Part of a small language model's weights: 12 layers.
MLP neurons of a small language model. Each row is named by its layer, matrix (gate and up: input weights; down: output weights) and neuron, and shows model dimensions 32-159. Each number is 128 + 24 x the weight over its row's rms, rounded and kept within 0 to 255. A neuron's up and down rows have the sign that makes its largest values positive.
After each neuron's rows, "fires before" lists the tokens most often just after its 100 highest values on Wikipedia text that the model never trained on. A number after a token or word is its count.

L4.gate609 [148 160 168  91 108 147  55 125 133 112 124 120 184  96 119  99 145 144 127 102  96  83 114 113 127 137 122 109 145 155 120 167 123 138 135 112 113 143 100 125  98 141  92 141 142 128 122 114 135 113 129 131  88 116 142 138 113 118 128  98 100 115 117 111 103 206 128 131 126  95 116 123 109 144 132 118 134 102 156 119 160 138 110 132 122 107 109 153 160 129 146  87 127 121 149 119 113 115 159 170 134 115 160 141 140 151 104 122 121 161  80 119  98 139 138 126 133 137  88  96 124 127 143 120 142 106 136  99]
L4.up609 [136 100 135 102 130 148 108 152 106 159 152  93  86 167 105 140 130  77 133 104 144 119  88 131 157 134  95 138 138 162 110  97 142 123 137  84 187 140 118 119  57 106 128 142 109 138 133 116 125 144 127 163 152 133 144 121 116 134 167 102 191 134 112  88 159 122 123 122  78 149  83  90 103 114 110 127 119 153 146 118 116 165 134 119 151 149 133 139  88 111 123  88 128 108  73 127 149 131  84 148 105 121  91 136 139 132 124 101 112  98 138  95 136 149 120 118 162 141 134 113  96 125 112  89 109 100 102 147]
L4.down609 [153 103 101  80 150  21 145 120 134 147  92 126 149 110 144 162  88 137 129 113 143 144 118 138 184 141 148 158 110  90 101 155 116 104 108 112 139 160 118 132 117 129 123 116 148 100 131 106 108 161 120  91 162 118 121 100 123 139 147 107 110 120 145 123 131 120 135  97 122 171 121 115 142 115 132 117 146 142 151 125 174 145 146 102 163 122 164 135 140 112 157 134 134 175  59 121 140 133 116 136 120 177 113 165 120 144 115 141  96 128 121 100 100  97 104 112 105  94 138 131 109 122 111 121  98 119 120  81]
fires before: ", " 23, ". " 20, "." 8, "in " 4, "and " 4

L2.gate568 [125  60 165 129 123  89 114 124 152  83 115  80 119 106 148 121 128 107 129 157 134 135 119 153 143 141 131 145 133 131 121 150 139 126 128  97 103 162 128  93 128  80 133 112 135 146 118 167 148 114 128 169 111 152 134 117 165  96 128 122 113 114 121 145 144 119 130  81 140 101 130 115 118  98 120 126 148 119 135 142 193 157 137 137 130 175 142 127 170 109 203 133 164  76  84 106 160 127 117 123  92 137 152 147 122 111 142 134 130 122 140 113 119 156 147 215 120 114  89 141  93 142 113  94 132 172 109 177]
L2.up568 [163 123 108  98 114 107 112 104 117 128 162 105 105 125 143 143 111 101 122 129 161 151  98 113 121 142 130 126 110 138 135 177 133 136 112 160 101 141  59 102 121 186 142 135 106 145 127 157 132 110 136 152 165 143 165 149 148  94 158  84 109 120 141 155 145 140 106 150 147 166 143 140  98 129 158 148 129 157 159 115 132 186 128  91 111  73 154  96 160 136 135 131 118 110 147 131 133 117 115 107  86  89 161 124 110 121 141 126 139  89 124  96 109 196 119 132 117 131  94 163 145 135  89 100 115 161 124 182]
L2.down568 [169 127 100 102 117 143 105 141  86 134 153 106 114 148 137 152 122 119  93 131 156 142  97 115 132 141 132 135 136 110 129 162 116 126 123 161 118 153  82 121 124 161 138 149  98 143 104 153 156  98 130 143 176 135 180 155 160 119 177 114 107 104 134 148 132 156  85 173 124 137 139 164 114 138 158 131 101 183 147 119  95 174 118  62 115  90 137 112 137 132 115 132 109 115 186 145 120 122 119 115 148 102 135 117 110 115 154 133 151 144 120  98 165 181 140 114 157 150 122 138 158 139  93 111 123 181  98 147]
fires before: "- " 38, "\n\n" 34, "| " 7, "\n" 6

L5.gate300 [120 147 144 127 125 145 144 176 196 108  82 124 135 117 113 112 123 126 134 141 158 142 169 115 121 141 112 127 142 156  80 115 113 139  80 108  66 137 123  98  93 102 109 132 148 135 108 132  88  77 156  99 110 127 166 133 119 105 115 132  95  87 131 119 124 168 159 155 106 131  93 133 120 128 158 156 157 140 137 156 122 152 124 120 137 117 142 137 141 142 151 140 132 122 120 158  94 157 181  77 147 130 139 134 138 139 149 136 120 111 129 143 141 131 121 112 148 140 134 121 101 154 158 123 105  92  73 102]
L5.up300 [140 117 150 105 139  71 136  93 123 134 156 118  93 122 122 108 101 123 124 124 131 113 183 153  93 160 130 149 119 119 124  62 121 168  82 135 142 117 132 135 133 147 132 156 132 108 126 134 124 102 158 156 118 156 135 142 134 153 109 119 173 112 107 107 135 136 132 159 111  86 123 117 101 131 129 138  74  77 130 131 119 116 141  83 131 120 150 132 146 123 123 151 122 147 115 118 123  94 142 159 145 114 145 159 146 110 140 116 139  52  92 173 121  94 151 156 132 127  93 121 129 100 125 139  92  79 146 109]
L5.down300 [146 138 148 106 118   2 119 137 148 154 100 132 156 100 124 136 116 166  87 135 103  98 121 125 150 152 165 104 121 117  95 131 147 153 185 112 133 144 133 128 149 153 149 140 120 156 115 143 135  78 121 126 109 107  90 192 130 103 132 129 148 106 123 130 123 145 118 143 158  94 145 110 136 116  86 119  95 140 145 130 136 159 111 128 116 141 131 115 130 100  95 166 116 129 143  96  84  95 115 152  91 168 127 101 136 120 152 118  91  56  97 114 176 100 136 150 149 143 135 123 128  88 131 129  98 138 120 117]
fires before: ", " 33, ". " 22, "." 16, ": " 4, "\n" 4

L7.gate209 [108 100  94 120 130  86  87 158 147 153 120 112 132 119 131 148 131 133 124 115  90 133 159 136 139 129 156 118 102 147 113 168 141 114 112 110 104 108 125 152 142 135 141 134  84 161 120 100 116 109 154 130 123 125 139 148 114 127  95 135  74  90 132 153 142 108 148 110 132 139 106 157 113 162 143 124 137 142 113 173 142 192 114 112 134 160 111 154  71 134 122  94 103 135 145  96  95 151 156 119 166  82 130 134 113 118 156 145 120 129 126 115 124 155 121 118 121 142 117 114 109  85  77 155 146 134 140 141]
L7.up209 [139 114 100  99 175 120 112 149 180 157 109 145 136 115 113 121 107  80 128 150 154 129 127 126 157 144 128 137 132  87 163 106 115 159 156 103 150 111  84 106 182 143 129 112 112 175  79 102 119 169 101 156 113 110 118 103 102 184 136 128 129 144 135 113 122 147 146 147  88 117 115 111 103 112 122 158 127 100 142 138 172  95 150 156 122 147 147 122 116 129 182 116 160 115 117 108 135 137 150 138 145 140 167 117 136 116  96 149 118 123 115 116 160  98  95 161 119 116 139 130 107 125 140 110 124 106 103 157]
L7.down209 [127 159 120 110 156  27 115 131 136 141 126 164 155  82 108 144 126 112  92 114 123 132 131 154 135 155 141 118 156 117 112 121 150 149 191 131 144  94 112 110 137  82 110  98 155 146 115 160 112 154 162 139 108  71  84 139 130 115 137 139 104 122 120 148 124 111 125 118 105 159 140 118 164 154  86 147 122 130 163 143 133 127 160  97 116 147 118 164 144 121 111 128 127  93 144 144 112 117 121 116 118 114 141 112 118 135 107 121 106 149 140 142 136 128 117 146 128 170 108 132 143 157 150  91 118  91 120 132]
fires before: ", " 33, "." 10, ". " 9, "ally " 7

L2.gate486 [164 100 149 125  94 190 141 126 118 111 149 118 141 119 106 168 127 156 132 136 108  88 104  99 135 121 156 139 113 112 131 150 153  86 110 136 114 107 123  80  88  98 131 131  85 129 136 100 115 112 172 115 137 115 145  86 127  83 135 117 113  85 136 145  94 161 125  93 115 152 136 130 123 113 160 122 125 145 151 146 147 124  94 132 128 135 142 130 137 119 146 108 155 104 126 132 117  62  75 100 139 126 134 168 140 161 132  94 126 118 125  83 126 111 139 120 125 150 158 113 102 172 117 127 114  80 120 132]
L2.up486 [110 108 167  97 118 154 151  96 131 160 132 111 133  91  73 123 114 126 114 137 110 133 118 141 136  97  96 149 109 119 133 137 108  86 104 140 129 143 123 118 107 137 124 146 117 124 112 148 120 127  94 156 101 151  41 139 130 169 121 137 155 106 139 146 119 128 125 125 125 141 119 159 113 111 130  96 180 179 127 128 104 122 136 147 132  58 131 112 114 133 141 128 152  97 159 140 182 132 118 121  97 127 122  97 134  95 115 119 119  96 141 157 146 160 143  89 131 108 102 134 142 106 140  47 116  92 121 118]
L2.down486 [128  94 139 118  70 174 121 110 109 120 105 103 140  95  56 131 128 121  85 117 127 135 115 141 137 106 131 152 143 123  98 118 102 128  97 127  92 156 120 113 117 152 128 129 140 117 133 139 102 129  92 157 126 134  77 141 116 137 147 106 170 138 166 169 139 140 126 111 134 128 101 134 139 127 107 100 173 155 111 146  84 124 118 141 119  73 129 101 115 131 146 135 138 109 129 161 165 120 123 121 119 141 164 122 128 111 113 102  94  98 119 138 140 147 147 113 127 110  83 143 128 103 129  52  83 106 129 113]
fires before: "\n" 63, "\n\n" 37

L4.gate618 [159  96 115 145 120 157 124 122 168 106 153 128 108 159 107 145  99  92  86 137 164 136 144 152 131 140 168 117 132 137 130 116 105 139 126 101 144 137 102 147 129 129  86 126 127 160 159  69 137 153 103 108 155 105 145 157 127 152 148 120 117 107 111 116 140 137 142 120  89 112 113 138  88 126 129 138 105 143 137 161 100 142 154 152 133 132 128 134 117 158 141 142 148 130 148 134 145 149 123 140 131  97 128 148 139 133 118 131 140 124 159 117 131 175 170 155 129 107  65  93  80 115  83 102 113 181 128 165]
L4.up618 [150 111 116 121 150 130 109 131 143  90 103 136 143 120 109 147 140 116 148 155 151  92 143  97 121 201  87 128 128 110  97 144 149 138  97 125 117  94 101  92 143 159 127 133 113 172 113 106 129 144 146 156 114 138 134 111 122 123 145  70 126 161 115  85 114 137  86 118 116 137 180 177  97 147 139 131  78  90 110 155 136 113 131 118  97 155 165 132 113 121 150 146 147 140 150 139 158 126 129 162 118 152 131 100 158 107 128 146  66  66 118 141 113 171 129 137 103 151 135  93 127 116 114 115 133 158 144 136]
L4.down618 [112  85 124 124 144  75 144 140 119 145 110 137 138 132 147 124 128  90 117  92 150  88 126  97 126 158 164 123 159 148 107 143 133 153 118  85 117 134 100 133 146 126 112 156 120 149 127 121 131 159 117 129 132 165 129 113 117 106 148  90 132 132 134 112 117 126  89 102 131 166 157 186  74 106 137 184 103 123 156 189 130 102 132 163 122 139 160 141 105 122  84 190 132 137 155 110 146 157 114 149 151 129  85 120 120 104 138 116  49  86 134 150 106 142 141 132 108 108 150 135 130  91 106 120 127 126 138  96]
fires before: "\n" 43, ", " 18, "\n\n" 8, "==" 4, ". " 4

L4.gate526 [104  98 127 104 139 138 152 160 115 107 105 158 144 155 163 141 110 158  91 140 105 103 174 112 129 131 136 126 120 122 143 126 139 142 117 129 148 142 106 109 106 151 120 130 118 175 177 156 131 131 152 112 148 131 142 112 118  96 140 131 128  74 131 100 153 166 130 136 110 156 134 105 134  95 127 120  90 131 125 133 122 134 122  91 142 131  89  97  88 110 147 106 101  96 150 101 128 169 144 162 125 110 161 122 144 113 133 140 128 107 139 144 101 172 135 106 135 117  87  99 155 114  92 128 120 134 162 130]
L4.up526 [125 121 117 107 118 137 160 142 120  98 139 138 157 114 168 127 129 146 131 168 109  83 153 139 155  93 144 134 143 141 138 114 117 113  97 123 107 127 118 160 149 113 109 114 105 116 158 128  88 138 148 125 115  87 104 138  66 101  74 132  97 145  82 113 154 131 102 172 167 124 118 116 145 101 133 152  80  99 159 149 136 116 173 115 107 104 154 138 129 104  71 134 109 105 142  68 160 114 134 128 122 147 123 152 115 153 122 139 137 115  99 173 145 143 117 148 139 126 101 116 169 139 108 159 149 145  97 115]
L4.down526 [167 141 134 140 126 186 132 167 134 152 134 122 126  96 156 135 156 119 154 122 137 124 129 114 127  85 152 114 169 130 117 136 157 103 173 125 131  92 110 114 132 169 137  85 148 110 124 141 107 193 118 169 149  94 124 154 110  98  61 122 115 133  64  85 148 123  81 147  98 163 137 187 114 127 132 136 103 117 143 135 138 118 132 103 124 142 148 121 180 116 139 165 114  94 114  89 127 156 150 117 120 113 100 136 122 123 129 142  70 147 124 180 159 162 122 118 120 144 147 134 157 170 115 130 143 131 122 164]
fires before: "\n" 38, ": " 6, ", " 6, "'" 5, ") " 4

L5.gate134 [ 96 150 142 126 145 138 120 121 123 131 107 121 107 121  81 135 136 142 117  90 106 105 135 119 136 112 134  92 134 170 127 193 142 115 109 124  98 132  84  98 120 178 102 113 161 134 147 162 118  93 105 105 161  95 127 145  98 156 117  91  95 117 137 101  95 170 167 116 135 107 156 150  99 128 133 122 157 102 146 164 163 165 137 124 139 105 146  72 142 153 154 137 114 122 161 122 112 164 118 130 135 134 114 120 134 112 103  92 115 183 101 101 112 121 125 100 129 142 120 147 103 127 136 133 138 187 146 106]
L5.up134 [155 112 103 108 117 134 132 151 133 107 134 128 118 116 116 121 123 142 113 127 188  99 119 143 150 170 162 134 108 169 103 152 151 176 127  97 139 152 128 136 106 100 136 106 112  97  99  79 148 163 106 154 130 193 111 136 118 160 148  73 150  99 120 145 118 106 142 137 116 110 114 159 167 122 109 127 121  85 152 125 161 167 148 154 149 133 170 114 131 124 178 133 170 100  84 155 133 128 117 101 117 115 105 179 114 116 136 113 111  81 136 141 152 122 154 109 114 106  66 145  99 133 132  96 106 115 116 135]
L5.down134 [115 129 119 124 154  68 120  70  86  55 134 103 106 121 191 112 128 140  95 118 100  93 133 148 123 134 154 140 153  88 148 111 134 136 100 143 136 133  85 169 157 110 122 105 138 151 170 119 124 138 118 142 136 145 102 143 152  73 111 145 120 106 112 117 123 129 142 122 148 197 122 118 182 173 139 121 120  84 125  92 142 149 148 129 130 170 118 155  89 104 128  94 143 131 106 119 159  84 142 121 106  98 130 108 112 129 117  71 139 152 135 177 143 138 136 118 118 141 119 127 155 121 137 146 109  80 116 136]
fires before: "\n" 44, "\n\n" 20, ", " 10, ". " 9, "." 4

L5.gate47 [128 110 110 141 141 147 127 157 135 115 102 132 116  94 113 147 124 112 141 117 116 111  96 149  88 132 108 151 124 161 134 165 149 115  88 165 128 148 133 113 173  88 155 106 136 103 135 112 135  76 142 138 132 173 134 124 109 136 116 164 133 154 108 140 144 140 173 131 151 154 142 133  99 113 148 114 171 118 132 151 180 142 132 153 146 139 174 130 128 118 205 117 100 103 128 168 101 106 173 141 112 132 149 158 119 122 107 113 146 109 106  94 123 141  96 122  73 112 128 140 162 146 189 155 139  98 145 124]
L5.up47 [ 98 150 103 103 120 163 143 114 110 108 126 150 126 123 112 120 145  99 127 166 142 120  85 104 134 123 147 115 129 152 140 189 126 112 126 124  91 130 148 141  92 118 178 139 118 139 111 171 163 123 114 106 125  86 139 115 147  80 150 125 128  93 110 116 118  84 110 146 107 114 100 101 151 101 138 178 113 143 121 142  83 116 114  87 113 103 144 140 140 141  96 179 110 135 124 145 140 144 122 135 122 139 115 111 123 131 143  97 190 150 120 167 155 139 128 172 147 140 133 117  51 129 122 143 124 130 128 145]
L5.down47 [129 140 113 100 132 255 184 109 120 168 129 145  92 126 140 133 133 108 113 158 102 142 100  94 166 123 170 140 163 137 119 137 152 125 127 114 130 104 149 123  82 109 144 115 136  93 121 129 165  93 127 151 138  93 148 131 141 108 150 118 131 113 134 141 151 129 108 127 124 104 104 131 143  87 160 164 119 167  99 168  94 124  81 112 113 111 131 166 168 148  85 125 136 117 134 177 145 139 130 142 152 154 125 113 126 107 142 100 150 147 140 143 133 138 113 129 138 149 127 105  85 148 139 120 132 154 126 153]
fires before: "\n" 31, ") " 11, "\n\n" 11, "L" 8, ")" 6

L4.gate224 [145 152 152 138 112  97 129  98  99 123 132 112 119 120 115 134 126 142 108 120  51 110 137 117 104 100 193 178 119 170 139 169  87 130  78 140 128 166 120 111 128 144 153 166 105 129 160  99 129 109 165 102 150 129 128 139  87 147 133 135 185 123 119 170 132 130 129 140 159 142 156 137 112 165 127 130 108 131 145 134 120 128 141 126 164 128 117 107 139 144 161 136  96  77 191  94 149 130 128 131 120 106 156 182 113 119 154 145 121 146 135  73 152 166 124 113 136 110 144 117 157 136  99 129 132 121 143 144]
L4.up224 [155 134 133  81 177 129 125 123 139  96  84 110 106 126 155 138 144 102 120 128  82 149 105 171 145  96 101 158 191  76 104 129 132 113 126 145 121 132 163 123  86 145 125 155 112 123 102 121 122 114 153 177 119 155 135 138 128 139 140 116 121 106 110 147  71 118 145 130 142 134 159 124 120 138 109 113 150 159 142 122  95 128 110  97 110 142 116 132 123 126 120 123 107 129 112 141 142 163 107 114 125 116 175 142  69 150 133 138 147 117 114 164 118 107 136 115 128 151 125 103 150  93 163  63  96  98 126 113]
L4.down224 [180 140 140 101 118 132  99 114 118  94 113 140 131 148 117  99  91 155 112 133  92 140 124 158 148 110 107 160 160 122 183 119 114 167  95  87 105  76 127  74  88  95 114 143  95 127  90 121 155 152 123 144 164 141 138 113  93 107 124 171 189 137 106 180 128 102 148 131 103 145 152 124 132 141 158 117 127 121 144  91 146 119 151 122  86 134 147 104 133 118 139 119 131 120  93 130 115 134 159 134 137 132 163 144 121 179  73 142  86  93  93 178 159 115 117 153 122 124  79 137 156 153 134 119 140 136 120  96]
fires before: "\n" 40, "\n\n" 16

L5.gate606 [158 134 132  91 139 111  88 134 177 138 135  96 126 125 126 148 159 128  93  83 154  96 106 107 107 153 159 149 137 171 134 149 171 127  93 103 128 141 129 143 146 136 137 132 100 115 154 102 123 133  92 145 151 122 144 106 159 155 100 160 164 128 139 148 102 132 171 121 104 160  83 137 116 132 113 115 143 113 148 152 166 144 157 141 140 116  88 130 142  77 134 142 131 150 101  95 143 129 119 163 124  99 146 171 156 122 134 118 123 116  88 166 145 148 151 113 180 107 125 117 107 104 141 131  56 171  94 146]
L5.up606 [120  83 117  82 122 106 173 108 149 108 133 113 135 152 168 133 159 137 111 102 162 132 113 124 103 138 107 152 134 120 117 132 156 162 116 128 113  80 142  97 144 165 139 172 117 136 135 150 131 150 141 165 159 115 169 139 123 143 114 140 111 153 102 147 130 112 118 133  96 148 108 133 131 138 106 150 109 142 118 160 195 162 160 136 157 129  96 114 138 124 128 144 159 183 138  86 179 125 135 148 161  94 128 148 137  64 147 146  92 126  62 129 132 115 109 133 161 105 173 114 113 150 142 119 121 138  86 171]
L5.down606 [ 82 121 131  84 112  27 128 167 120 187 123  76 104 141 153 119 119 103 129 111 172 116 128 110 140 152 106 124 120 110 112  86 131 138 185 126 109 142 118 113 148 123 110 125 111 116 152 135 111 125 124  84  75 103 158 145 124 131 177 109 102 187  99 187 131 117 122 137 130 128 122 117 113  99 119 140 140 125 126 138 182 141 163 122 154 122 126 144 113 178 116 133 148 169 154 109 139 107 123 144 138  88 135  85 133 151 124 152  95 123 115 103 154 115 130 165 157 149 114  74 117 143 114 133 141 123 195 132]
fires before: ", " 33, ". " 20, "." 12, "==" 6

L2.gate552 [126 121 104 124 115  99 134 139 112  43  96 122 126  79 149 109  88 118 111 144  38  57 136  92 184 101 113 113 163 109  99  96 153  99 156 160 145 118 157  89 146 128 104 105 104 156 164 147 121 113 134 121 125 146 146 131 130  95 147 143 133 113 137 138 166 132 156 146 104 157 141 153 124 128 146 107  99 156 105 156 125 121 143 117 152 122 129 155 134 141 149 123 124 116 120 135 136 126 140 108 125 163 141 147 145 131 151  94  98 102 134 104 117 144 119 137 143 143 167 133 163 118 110 121 150  95 131 150]
L2.up552 [139 172 154 154 108 155 151 138 109  99 117 105 125 131 110  92 123 112 153 135 141 124 103 159 113 135  99 173 124  71 141 137 116 123 100 117 171 123 132 127 108 174 135 113 142 102 114 138 131 121 148 146 108 115 130 132 110 156 167 105 124 103 160 154 151 102 200 118 107 116 139 117 118 139 128 108 113 161 149 124 158 136 166 164 120 142  89 158 124 172 137  77 119 124 122 150  98 162 133 121 116 125 200 170 110 127 134 177 118 134 110 122 124 121  94 111 120 118  98  85 163 136 106 136 118 132 130 191]
L2.down552 [126 139 146 111  99 139  96 136 133 119 149 117 163 122  95 111  92 107  99 133 165 149  71 163  56 155 160 143 114 136 147 118  94 176 115 109  80 146 129  97  81 136 155 116 135  91 116 122  98 165 133 168 141 128 144 135  93 170 126 115 114 141 129 136 117 158 146  64 192 116 125 129 120 131 141 171 123 111 161 115 139 106 153 156 113 116 127  95 127 127 162 127 148 124 164 136  91 155 124 106  99 116 133 157 122 115 154 169 142 162 136 154 138 124 124 117 130 133  90  92 150 116 117 113 105 131 137 154]
fires before: "s " 54, ")" 10, "\n" 8, "\n\n" 8

L7.gate174 [110 117 127 109 146 159  84 122 112 137 176 133 151 145 126 119  77 173 146 108 145 165 131 112 108 159 131 118 116 136 162 105 111 126 123 102 142 149 123 149 163 165 118 111 107  90 134 109 154 117 143 129 118 150 118  73 124 107 154 137 166 111  89 120 139 168 130 105  68 110 153 121  39 108 103 100 121 134 137 111 145 144 100 144  86 132 143 111 139 139 141 133 134 127 180  97 108 112 144 153 112 129 156 117 114 150 142  89 125 104 125 131 148 129 123 129 107 166 153 103 158 133 113 133 118 106 142 111]
L7.up174 [164  95 113 124 145 145 130 118 127 174 122 125 135 140 100  89 157 129 124 157 134 129 109 113  65 112 180 104  96 138 132 122 141 148 162  98  79  97  73 133 113 165 139 150 139 140 112 154 112 121 118 141 124 156 129 127 144 119 110 156  93 132 116 160 175 166 176 182 176 107 106 124 136 128 118 137  81 149 149 140 149 166 137 112 127 126  92 134 115 153 171 125 194 124 133 131 136  84 143 167 144  96 173  83  97 136 173 132  79 123  87 117 104 145 117 111 123 126 122 145 124 110 108 145 122 113 144  95]
L7.down174 [114 169  86  92 158  40 147 158 104 168 116  91 139 132 105 146 117 108 121  86  90 139 143 149 162 126 160 159 125 113 137 114 130 141 149  84 136  80 108 129  85 171 128 131 134 140 105 115 127 100 143 112 132  87 129 129 107 128 164 130 124 139 126 179 146 147 118 182 156 136 109 135 147 100 150 141 177 152 130  96 131 137 153 117 174 108 156 182 155 162 129 111 110 141 155 144 101 112 116 110 132 102 129  99 150 122  81 130 117  81  84  99 116 137 164  94 130 126 125  95 114 127 123 155 119 109 148 151]
fires before: ", " 27, ". " 15, "-" 9, ": " 8, "." 7, ") " 5

L8.gate483 [101 108 106 110 149 127 134 156 175  79 127 127 141 106  77 188 104 147  95 115 120  89  91 135 125 129 117 109 169 131 141  96 147 143  97 153 149 198 104 134 141 166 136 115 169 138 156 126 120 142 123 119 120  80 138 130 186 100 185  96 123 158 147 113 114 106 151 132  75 108 109 107 120  92 137 152 150 147 123  86 106 160 122 112 135 134  99 117 150 135 167 138 107 142 152 122 112  96 134 148 107 104 134 118 125 135 113 114 137 165 123  59 106 151 114 123  72 113 187 130 114  89  63 127 164 115 128 118]
L8.up483 [ 84 106 100  89 106 143 143  98 126  61  85 129 150 131 119 132 101  95 137 136 137 126 129 148 112 182 139  96 127 112 124 130 133 115 139 106 134 113 128 134 100 150 113  88 143 158 134 115 152 126 164 104 113 123 136  84 143 133 137 129 109 136 129 165 144  98 147 151 123 123 168  92 140 116 116 124 134 101 132 174 152 130 127 134 106 139 100 157 106  99 134 134 128 146  93 175 132 150 156 112  98 102  94 147 160 128 169 115 145 100 115 118 144 186 127  82 110 189 104  89 121 134 104 102 158 172 106 156]
L8.down483 [119 140 158 137 128 143 117 100  92 127 164 121 157 118 171 139  89  96 125 116 106 158 149 135 208 116 134 130 148 136 195 147 162 130 154 153 115 160 154 105 142 122 116 154 120 122 120 141 169 127 158 172 102 164 122 136  86 127 139  81 133 116  98 170 134 169 121 121 109 133 116 159 108 143 121 163 148 117 169 113 162 103 112 132 124 111 137 144 110 131 126 147 119 102 122 137 134 137 112 178 132 142 152 119 121 149  99 163 139  86 140 176 119  98 101 143 162 171 102 137 174 156 150 120 121 124 177 117]
fires before: ", " 32, "\n\n" 11, "–" 6, ") " 5

L2.gate702 [148 161 154 137 142 155  95 132 148  95 150 149 100 108 123 152 103 134 108 110 132 122 132 160 147 117 182 133 120 132 139 163 114 147 142  92 108 116 105 130 172 135 146 168 154 157 142 118  85 118 106 186 142 165 108 109  86 109  91 135 130 134 126 111 150 128 130 161 157 129 135 118 173 171 128 111 151  68 143 131 144 143 172 157 112 152 101 163  94 122 111 144 155 139 158 110 143 128 165 107 112 133 148 126 153 120 112 127 119 100 112 145 117 166 142 112 140  84  90 139 123 118 133 155 143  83 106 103]
L2.up702 [127 116 126 119 155 168 138 117 113  79 116 106 164 139 151 162 101 128 128  99 130  97 146 118 139 175 123 122 140 121 127  97 170 112 123 145 144 135 144 108 103 105  93 138  95 168  93 118 116 124 147 143 102 101 145 163 121 128 139 123 146 135 131  90 146 155 112 159 145 199 117 152 102 104 112 117 104 125  98 135 150 121 108 153 148 113 146 144 139 106  99 125  78 137 148 147 134 125 105 117 125 156 125  99 122 139 116 102 150 155  74 130 147  96 169 165 114 151  94 118 153 113 136 113 129 157 138 124]
L2.down702 [101 142 141 123 101 241 136 107 125 113 134 110 135 143 137 175 137  84 129  93 107 119 125  96 138 123 146 126 142 125 103 144 134 173 155 144 132 132 112 120 162 137 160 121 100 180 143 131 162 133  92 150 128  98 168 125 161 131 104 118 158 124 115 117 127 139  85 122 117 164 116 131  93 113 129 149 106 117 132 179 130 136 157 161 155  87 139 154 143 125 110 144 121 148 137 146 130 137 104 177 105 151 116 143 120 116  97 165 113 148 113 171 130  87 165 167 105 122 117 134 123 147 103 125 159 103 123  89]
fires before: ". " 20, "\n" 16, ", " 11, "\n\n" 10, "-" 5, "s" 5

L8.gate134 [113  82 143 113 177  89 102 160 132 131  98  99 133 120 116  98 102 115 164 103  62  74 133 135 150 152 147 132  92 133 138 132 168  86 152 134 126 119 164  88 122 158  83 126  85 115 126  98 123 153 132 128 136 143 108 125  94 144  98 123 148 145 130 143 176 136 156 141 104 128 137  90 128 125 118 142 130 150 124 147 101 172 127 169 157 122 125 151 105 163 107 134 107 144 106 146 106  88 157  88 120  94 144  94 127 161 121 123 117 105 127 154 153 131 114 102 136 127 139 131 103 131 116 136 112 121 131 149]
L8.up134 [102 131 147 121 163 142 126 153 134 127 122 141 134 151 124 105 101 137 160 109 115  82 114 122 167 128 122 143 124 130 125 121 142  67 173 116 118 121 141  88 140 117  78  88 100 113 117 110 120 167 127 126 154 146 138 133 127 130 107 138 113 174 137 120 140 136 138 136  92 146 156  92 130  96 113 144 146 139 132 154 140 162 118 151 153 135 125 153  73 138  92 126  76 172 126 134 116  94 152 109 112 134 148 127 120 147 106 107 142 134 136 115 152 118 103  91 134 153 129 165  83 104  68 155 111 122 155 121]
L8.down134 [159 109  98 116 103   0 134 120 150 164 132 105 106 118 129 144 137 121  52 111 128 146 167 127  94 140 163 131 126 130 149 168 106 160  92 121 156 133 113 145  84 117 155 129 121 139 116 127 109  98 148 147 139  98 111 149 135 148 141 100 166  84 137 141 127 142 131 140 186 148  79 129 105 146 116  94 102 126 152  92 116 100 146 111 140 138 129 103 162 127 152 103 110 145 142 121 126 149 127 168 134 117 120  98 163 115 163 137 133  90 130 134 147 108 158 188 125 145 119  93 134 124 131 119 135  92  89 132]
fires before: ", " 41, ". " 17, "." 5, "'" 5

L2.gate473 [149 145 153  75 153 189 114 100 156 141 117 150 120 114 159 155 102  90 174 139 121 138 140 114 147 158 160 158 127 152 155 155 138 124 116 154 136 172  90 108 131 103  95 125 112 144 165 130 115 114  94 108 113 141 139 150 130 159 134 129 142 122  90 124 143 146 140  88 112  92 101 136  98 141 110 165 158 158 136 144 165 178 123 130  92 152  79 153 157 112 188  91 165 130 162 116 159 160 155 172 141 115 157 121 114 137 124 103 119 128 133 122 165 176 125 145 109 145  75 108  76 153 135 102 114 100 121 120]
L2.up473 [104 124 142 128 103 175 174 111 122 119  85 124 144 125 167 131 124 108 227 133 114 144 156 111 124 127  96 131 149 151 116 105 104 102 125 163 152 126 145 136 122 155 115 125 133 124 127 125 116  86 168 118 114 142 110 125  96 132 127 133 170 119 150  85 171 115 132 139 117 120 101 129  93 130 107 156  94 107 129 155 114 140 129 140 105 128 113 119 138 111 133 116 119 109 124 156  70  81 130 138 135 112 177 117  98 122 164 104 117 192 112 130 113 174 146 151 133 158 149 140 125 123 129 135 142 134  91 164]
L2.down473 [123 110 133 111 116 101 141 170 158 156 122 105 120 130 142 112 167 132 156  85 110 107 150 106 180 110 112 111 172 120 100 132 107 122 139 147 113  84 106 135 110 164 148 137 126  95 106 139  78 127 154 131 178 131 130 102 110  98 135 112 113 119  98 103 122 136 119 156 152 118 103 124  95  88  99 120 120 114  97 117 110 101 177 122 153 146 190 136 121 150  86 142 131  99  98 114  93 142 152 160 131 118  99 142 138 115 137 114 111 139 122 136 102 106 140 130 112 116 160 156 157 151 119  94 129 156 112 185]
fires before: ", " 36, ". " 18, "." 5